Weights of a small transformer language model.
Size: 12 layers, width 160, 2 heads of 64, MLP 640 SwiGLU, vocabulary 4096.
Architecture: RMSNorm before each block, no biases in attention or MLP, untied embeddings.
Training: a variant of Muon for these matrices, 113M tokens, 3437 steps.
MLP neurons of a small language model. Each row is named by its layer, matrix (down: output weights) and neuron, and shows model dimensions 64-127. Each number is 50 + 15 x the weight over its row's rms, rounded and kept within 0 to 99. A neuron's up and down rows have the sign that makes its largest values positive.
After each neuron's rows, "fires before" lists the tokens most often just after its 100 highest values on Wikipedia text that the model never trained on.

L8.down639:46 59 42 65 60 46 45 43 63 44 48 49 63 50 57 50 45 25 48 19 61 46 35 50 60 81 62 35 52 59 58 63 43 87 56 34 32 44 43 74 46 50 21 32 55 54 67 67 40 39 95 41 44 56 48 41 51 21 43 58 46 48 30 47
fires before: " "

L5.down380:12 33 72 47 53 42 64 68 66 50 57 48 54 40 46 71 72 15 49 28 74 37 56 56 55 54 39 55 37 73 60 62 40 52 42 94 40 59 77 59 56 68 47 50 46 53 57 53 17 46 33 40 31 70 44 54 60 53 18 41 45 57 55 44
fires before: "1", "2", "4", "6", "0", "7"

L7.down208:49 54 58 36 66 39 49 56 41 54 47 63 48 20 41 43 35 69 36 68 56 64 57 56 57 53 45 49 56 66 69 69 30 39 45 73 28 52 53 50 40 43 53 42 64 48 16 57 43 51 55 45 20 47 67 57 50 42 65 31 48 55 50 63
fires before: " |", " (", " –", ","

L2.down472:57 34 50 36 44 49 49 60 42 31 61 32 60 67 58 43 51 38 58 72 37 45 60 90 50 55 60 67 52 42 29 57 45 50 14 63 56 53 56 32 48 58 80 47 69 43 53 41 55 55 42 49 40 42 40 60 46 29 47 47 27 33 41 39
fires before: "-"

L2.down359:49 55 39 62 50 51 58 61 42 49 70 75 66 42 29 39 46 45 61 19 65 66 28 94 52 56 47 52 51 71 38 39 44 62 51 30 61 60 48 47 59 42 47 28 59 48 70 27 44 53 49 47 58 48 31 63 43 54 44 69 57 60 41 79
fires before: " as", " for", " than", "ing", "es", "arily"

L7.down391:59 44 28 30 69 61 59 57 63 40 45 50 83 27 18 78 56 30 48 24 60 63 51 33 37 41 38 55 58 43 68 42 72 57 42 32 30 56 40 46 39 40 33 36 74 51 65 43 69 82 85 53 72 42 47 42 54 24 45 41 59 68 23 48
fires before: " "

L7.down636:66 40 62 37 61 59 68 57 38 40 77 67 40 59 61 46 33 70 58 76 63 31 64 66 44 57 69 32 56 42 31 78 39 42 54 41 64 57 72 57 39 45 41 26 53 56 52 32 41 26 49 50 38 76 51 62 50 61 90 58 41 68 67 66
fires before: " the", " his", " her", " their"

L6.down340:47 69 29 47 64 34 39 66 47 53 37 45 65 41 37 47 45 85 48 50 43 48 57 47 41 48 53 43 59 42 39 49 61 42 28 26 69 36 56 79 49 41 33 62 49 49 44 64 68 70 38 64 42 65 48 86 74 60 35 69 63 71 60 51
fires before: "2", "1", "3", "8", "6"

L2.down310:41 64 53 45 55 44 59 14 31 42 43 69 64 39 60 15 53 61 44 48 41 48 62 79 37 69 68 49 71 60 38 44 43 47 38 69 40 50 59 50 61 72 56 43 58 63 55 75 44 76 36 76 77 53 44 55 79 46 53 45 46 47 24 56
fires before: "-", "|"

L8.down451:44 65 51 67 62 66 49 42 39 56 46 79 47 53 43 19 53 57 62 42 77 47 44 46 39 35 34 33 23 36 48 59 62 41 45 35 64 39 57 40 43 65 39 40 68 52 42 68 54 59 40 76 53 45 25 52 56 88 42 59 58 67 46 25
fires before: "9", "8", "1"

L8.down460:32 57 67 46 40 57 48 43 40 63 52 73 69 64 28 57 54 37 63 41 57 59 45 68 63 38 41 73 40 45 37 14 61 43 68 45 56 57 61 58 58 44 21 60 76 60 41 36 79 56 57 61 68 48 51 40 26 48 38 61 44 46 50 35
fires before: "1", "6", "0", "4", ".", "7"

L8.down317:75 42 61 59 65 48 30 30 54 69 36 27 65 58 62 36 76 40 60 45 20 50 35 77 51 47 59 43 54 87 37 50 59 47 34 67 39 40 29 50 68 58 37 82 47 43 56 50 59 33 62 53 56 65 67 37 72 52 34 59 29 42 59 60
fires before: "|", "|---|---|---|---|\n", "|---|---|---|\n"

L8.down491:16 24 52 33 35 49 52 39 57 45 31 85 40 51 49 40 55 60 24 48 63 39 38 22 51 48 34 46 36 59 54 66 34 40 51 39 66 76 51 56 56 42 31 50 72 77 59 52 42 53 53 32 66 42 26 59 68 41 27 53 58 36 70 40
fires before: " |", ".", ";"

L2.down147:54 44 42 48 35 52 56 70 40 50 62 46 44 31 74 48 30 48 51 47 38 33 50 60 39 61 73 35 69 20 53 08 43 63 66 44 66 46 48 40 54 09 46 80 50 54 28 23 55 59 50 35 24 48 42 45 75 62 65 37 34 50 72 62
fires before: " ", "iz"

L5.down444:74 49 23 54 52 35 80 41 66 22 38 30 67 48 53 37 65 52 36 74 43 69 24 48 45 86 54 40 72 53 60 43 30 55 54 64 40 61 55 36 62 30 99 45 66 60 59 71 35 69 39 44 53 55 70 36 44 24 66 32 44 55 47 60
fires before: "2", "1", "in"

L5.down84:54 66 28 49 64 44 58 34 66 35 48 24 35 30 23 58 37 51 43 41 20 41 86 40 36 50 25 38 60 34 45 47 55 40 52 58 27 55 44 34 55 36 39 58 50 59 73 32 41 53 52 31 13 35 45 43 64 38 47 53 69 57 46 33
fires before: " ", "2", ","

L5.down171:71 58 16 54 43 50 52 41 41 59 39 77 50 58 45 22 57 13 44 69 39 37 55 62 32 71 47 61 45 52 56 55 59 37 38 21 46 51 52 65 18 62 57 58 50 64 30 50 42 49 36 43 64 44 32 55 39 45 68 20 61 55 32 43
fires before: " ", " %", " P", " Goals"

L8.down119:38 65 74 38 56 59 63 77 46 21 48 17 67 45 39 34 36 30 60 53 67 43 56 62 59 40 50 31 63 51 54 30 45 68 14 56 55 67 62 51 48 42 53 58 46 44 40 65 24 69 61 57 54 41 38 30 65 72 57 52 60 53 63 59
fires before: "|"

L6.down53:60 35 23 20 30 52 64 70 56 55 49 80 39 44 46 80 42 26 65 76 50 53 35 56 53 53 53 44 69 27 30 28 69 65 68 37 35 65 52 62 62 33 47 31 64 36 56 53 47 55 31 50 57 22 44 65 51 48 46 34 64 45 57 19
fires before: " (", "°", ":", " a", " "

L2.down287:45 59 29 49 62 23 16 78 46 42 42 80 56 86 24 47 31 37 58 35 22 55 69 82 54 64 56 45 59 37 56 45 53 77 50 79 40 46 57 55 47 33 20 60 51 74 41 48 75 73 56 54 42 43 28 61 39 36 52 44 62 55 54 56
fires before: " as", " for", "ing", "es", "om", " to"

L8.down629:63 67 34 39 73 31 54 23 40 50 57 59 45 49 46 58 54 77 54 58 71 47 58 59 73 48 57 58 69 35 48 49 52 50 15 33 53 58 44 36 53 58 57 47 59 60 46 18 44 67 75 37 44 60 59 50 50 46 50 61 35 84 56 44
fires before: "0", "9"

L7.down415:47 40 64 56 48 53 54 63 28 61 27 58 41 29 38 50 12 29 28 29 69 68 34 61 53 71 68 65 40 70 68 61 47 66 44 43 29 40 38 57 33 24 37 29 39 40 71 48 41 45 72 46 51 45 35 53 65 57 55 50 60 68 36 99
fires before: " ", ":", "2"

L8.down236:78 67 57 49 76 47 70 59 51 43 48 68 45 56 58 35 61 66 41 40 64 53 32 45 48 25 61 31 26 40 72 47 39 55 54 61 66 47 47 74 60 41 66 36 30 34 56 39 46 52 64 16 62 41 51 65 34 48 61 57 29 73 45 53
fires before: " the", " his", " an", " a", " American"

L6.down243:39 82 31 50 21 55 39 64 43 42 45 56 37 64 45 37 40 34 69 50 31 56 45 65 32 43 42 71 77 24 67 44 17 46 68 54 62 27 66 45 57 39 35 67 18 46 45 53 37 48 75 36 56 24 39 64 46 59 41 09 70 20 46 46
fires before: "2", "1", " the", "|", "el"

L2.down619:57 67 22 50 63 47 42 61 50 59 51 37 58 63 55 29 57 52 55 62 61 79 50 47 59 27 62 29 10 42 61 64 65 64 65 65 81 51 35 21 34 66 48 51 52 73 41 21 65 50 55 14 52 56 34 55 34 56 39 57 62 36 23 52
fires before: "|", " ", "1"

L8.down21:61 55 42 75 47 40 47 51 46 56 57 32 54 26 42 68 57 51 50 42 07 55 55 49 57 44 43 59 80 65 63 46 73 30 31 25 25 48 50 75 51 57 66 47 51 68 79 63 45 59 38 54 65 47 54 47 61 70 56 50 30 56 64 35
fires before: " ", "′", ":", "k", "/"

L7.down98:32 69 51 59 39 68 52 41 65 42 52 07 53 64 53 29 60 65 67 50 23 71 61 26 50 44 46 32 74 35 47 57 42 69 73 58 44 44 60 34 82 45 36 80 58 64 71 34 55 54 55 47 44 38 59 41 56 28 54 30 81 51 48 46
fires before: " ", "oma", "b", "on"

L5.down386:45 54 62 58 57 57 54 54 43 49 54 30 50 43 55 39 45 60 50 54 25 14 38 39 51 59 55 40 48 57 56 60 49 64 67 74 32 50 37 33 32 61 69 48 22 32 47 49 49 18 63 43 52 52 49 56 12 52 24 72 72 62 06 37
fires before: " the", " of", " a", " well", " it", "ian"

L7.down7:19 55 51 29 82 57 41 62 53 29 64 77 21 43 67 71 42 47 51 43 47 45 42 35 43 56 33 72 43 60 45 30 25 51 46 55 66 72 46 56 56 53 64 50 37 42 60 48 45 60 45 56 61 35 92 30 49 45 72 54 47 63 66 53
fires before: "1", "0", "3", "6", "4", "2"

L8.down387:46 50 35 30 32 59 50 64 55 43 47 79 40 25 34 41 64 45 43 52 50 50 44 50 40 72 51 38 41 40 29 50 71 52 44 61 53 53 60 77 49 46 42 65 57 36 34 45 19 50 57 43 65 50 48 54 51 47 46 45 51 62 53 66
fires before: "|", " |\n", " |", " |\n\n", " "

L6.down252:43 50 80 46 47 73 29 59 84 59 13 57 59 62 42 44 66 51 45 60 81 67 62 62 63 66 57 82 54 78 59 54 55 33 50 52 52 48 44 39 51 25 46 74 44 26 46 54 31 70 71 57 52 55 41 64 51 58 59 61 67 75 33 42
fires before: " |", " Apps"

L6.down341:50 57 56 51 18 63 36 46 48 24 16 45 13 22 54 47 47 60 66 63 46 48 58 51 57 62 30 42 55 40 41 56 55 62 65 77 41 58 75 47 31 53 57 57 16 32 53 80 63 54 30 43 52 41 52 33 74 45 61 49 45 61 32 68
fires before: "1", "2"

L8.down37:53 63 24 55 46 56 66 34 55 38 67 59 56 38 68 15 78 29 69 72 63 70 31 73 48 26 38 68 45 50 52 45 71 61 50 79 57 50 58 40 57 56 47 64 45 44 46 45 64 60 50 56 19 58 77 53 52 71 52 48 62 28 77 52
fires before: "9", "s", "0", "th"

L2.down42:68 48 29 59 37 89 52 45 52 56 55 67 28 99 44 49 45 44 86 50 51 64 43 72 45 81 49 50 50 55 40 60 58 58 55 41 59 45 29 71 54 82 66 54 67 57 39 37 55 26 44 43 57 62 50 77 38 65 44 36 70 31 54 58
fires before: " the", " his", " a", " its"

L5.down493:31 56 56 46 71 58 33 71 39 45 45 68 42 45 76 50 65 74 71 54 56 54 33 35 32 61 62 55 59 68 24 39 19 60 65 39 42 39 62 49 47 67 62 30 56 47 51 33 19 74 28 48 72 64 69 37 43 68 41 49 54 38 71 66
fires before: " (", ":", " /", "^{", " Goals", " zone"

L6.down277:25 69 45 54 49 30 36 42 52 36 59 40 82 46 63 39 42 56 42 84 37 47 59 37 57 56 59 66 56 72 65 45 45 55 28 62 58 36 30 26 60 60 68 09 50 27 21 74 57 52 43 68 57 68 55 60 77 49 65 58 28 61 59 63
fires before: "0", "1", "2"

L2.down84:56 68 52 45 67 40 59 39 48 49 43 74 74 75 35 11 46 44 46 83 60 73 49 57 21 72 66 55 55 49 78 30 59 45 44 60 56 59 24 42 49 64 15 39 63 39 35 63 62 62 64 47 47 62 51 71 53 69 46 64 69 39 30 64
fires before: "==", "-", " a", "=", " an", "In"

L6.down244:61 13 42 58 83 50 48 48 49 00 29 33 59 32 54 70 78 34 48 69 65 68 33 90 41 49 50 54 79 42 38 42 37 66 82 33 44 52 42 63 51 47 59 48 63 47 46 46 59 46 32 87 67 44 43 61 41 60 49 46 50 73 35 58
fires before: " ", " the"

L8.down372:50 46 66 27 43 69 39 60 38 69 62 58 61 29 49 89 54 46 72 33 66 32 63 40 29 44 49 55 67 69 54 34 48 40 52 36 65 28 59 78 57 41 71 23 47 11 48 56 35 41 60 59 66 54 53 59 72 28 24 73 25 61 43 28
fires before: " |", "′", ".", " |\n", "\n"

L6.down232:60 62 43 55 35 52 66 66 59 67 51 36 55 55 63 44 36 24 66 58 53 66 31 52 38 50 24 54 45 62 48 60 25 77 39 57 75 72 78 58 53 56 76 41 39 55 30 61 52 75 28 63 65 51 34 65 34 62 73 65 54 62 47 57
fires before: "9", "0", "6", " ", "5"

L2.down302:63 49 37 43 54 43 37 58 35 55 62 66 77 36 67 57 47 55 49 44 57 24 32 30 67 58 64 65 43 40 63 58 67 51 68 60 26 55 36 59 67 55 27 54 86 76 72 55 40 46 54 44 61 32 87 31 67 32 87 66 50 64 68 66
fires before: " ", " |", "1"

L2.down168:55 42 69 54 47 67 63 49 36 51 63 48 59 37 56 19 43 49 48 42 43 59 60 62 45 74 69 36 60 58 48 60 59 37 48 32 41 48 49 19 80 50 53 58 61 55 65 55 53 43 53 44 44 60 15 49 51 43 57 59 53 56 58 71
fires before: "-", "|", "\"", " "

L2.down289:56 72 47 55 80 53 43 55 47 30 43 70 71 35 57 30 62 48 49 65 42 58 66 73 39 36 33 41 34 41 57 46 70 51 51 45 31 58 43 44 75 46 37 58 61 59 47 49 64 45 78 36 40 30 45 57 24 41 32 55 34 59 65 54
fires before: "|", "-", "\""

L7.down607:80 36 58 52 21 68 17 72 51 60 55 52 53 72 49 60 18 34 42 27 51 33 36 16 65 49 47 56 63 29 24 37 56 51 53 39 41 69 59 50 30 67 20 67 41 57 31 62 47 58 64 38 66 67 65 54 30 61 65 50 53 36 64 47
fires before: ":", " |", " |\n", "\n"

L6.down127:61 50 59 70 49 47 66 37 48 67 64 37 77 35 42 60 39 30 34 67 70 41 62 40 54 42 62 48 66 55 42 56 44 72 67 26 26 80 60 35 38 42 59 58 54 49 63 54 41 53 65 07 50 46 90 30 48 47 58 50 49 30 48 49
fires before: "\n", ",", " and", " (", " in"

L2.down214:45 28 60 57 65 60 62 30 61 49 46 27 48 63 50 49 70 67 56 60 29 54 47 33 12 34 72 37 85 42 29 51 50 43 93 59 74 36 47 46 58 49 75 50 25 40 51 59 55 59 68 88 54 65 46 80 54 50 52 39 58 76 48 49
fires before: "%", " |", " |\n", "1"